Part of a small language model's weights: width 448, 3650 steps.
MLP neurons of a small language model. Each row is named by its layer, matrix (up: input weights) and neuron, and shows model dimensions 288-415. Each number is 128 + 32 x the weight over its row's rms, rounded and kept within 0 to 255. Numbers have three digits each.
After each neuron's rows, "fires in" lists the words (lower case) most often at its 100 highest values on Wikipedia text that the model never trained on.

L4.up855:187123108095119147155129098160113161151174088077098082151144125041110153071178056141134046144118093088118072100127161148119122094098133096095128102118117073151065085114156147181138161149150117127063104113158120170155166107120120166129150144154143188171102099101090096211151194090171183119107098185115162112121138043143148166133148137027085110219076168153077154122086109148157135139075
fires in: "of", "group", "frederik", "maharashtracha", "barlow"

L3.up449:102129137146122084172163125114067130115103129151165140135128097114068111100096113091160130096108145099115143167131160167153169082125150139104130118115105144110144164108170131129140067138166130111135166189191093101122140162169124162151152143193074107074142109110089151102086168096123157157126138139135116156110174191163107175119131143178128130146130098194160102088147136109181145044154
fires in: "years", "to", "time", "year", "civic", "political"

L7.up687:088101140093088136115117125162078181115158083068121172079136168216133054129142184175104102158125063085143104111101071155146085114126065146114162112131184103167134111173117191128093140133100103154123108169189047173170147144165138075152090100167117131066153107174142077147117092129133143167105171126118112143136088138121146143130153112121199194150117115207106130106119125169141081071159
fires in: "i", "you", "we"

L6.up565:130071148132104150115085065117137117117165123147147115124142144137095097097094090142153111153115108112140163139117167121146163114118113129092152126164117072122121084129144152150134096128156154061131121068128218133152138149143109139132093124148184131101150104172042122173126144164071145137110068145092229135145132098154155157058107097080170131229057141173116094065135108164139053130175
fires in: "at", "number", "won", "it", "testify"

L4.up777:184161115097135099124132089144127115129138034118137115056127130133083121049111183127129196128122140109103098091093205114085152164144148147080145191116093095124136103115130104182137200127142148124134062076093145131074161136133112156153171148149154131193103093132128139067121125107143100156168083169144104120150111142079106169110125120133119171141105155158157145062187162140141089117074
fires in: "during", "following", "to", "total"

L3.up179:127129148115146142119071159161095117135146114092153111168115111124145166201076143136157088121120109192141130120128149131112121126201153226113077134128080192062097110108143143228106115132117140113163085055153155100131141105102108091121149136126123128099111122177136133122141119157121148144116149147144145120132132130155201061141148075168165168114109096152135138111157142153072074149147
fires in: "december", "august", "by", "may", "october"

L3.up668:108140165117117134056112165167172103135108133113154156141118080135144128110099149086074066080131117140155128124135170134132131177156123142094126144102205087107097073131104115138111130167203146125109129185169130132177125123175096144095093128168120161114107124068127121111129170147161151097074096073116151122098211101138110104105133174194137165160145094134096094118096119126185104110122
fires in: "john", "william", "james", "how", "like", "you"

L4.up478:173138105113130117168137180088124158095091121130090122126175114123134144133125184123084160075160112210114123131123151079170143138128084134052143134040177105079130134105133159177092131113168163172101156124184143076117112120148135100113141140187129111150078095120146158153128138135118126085157117080079126143118143137162083169168140145114140128124173148115108133164141146177154105140125
fires in: "as", "they", "you", "to", "brothers", "follows"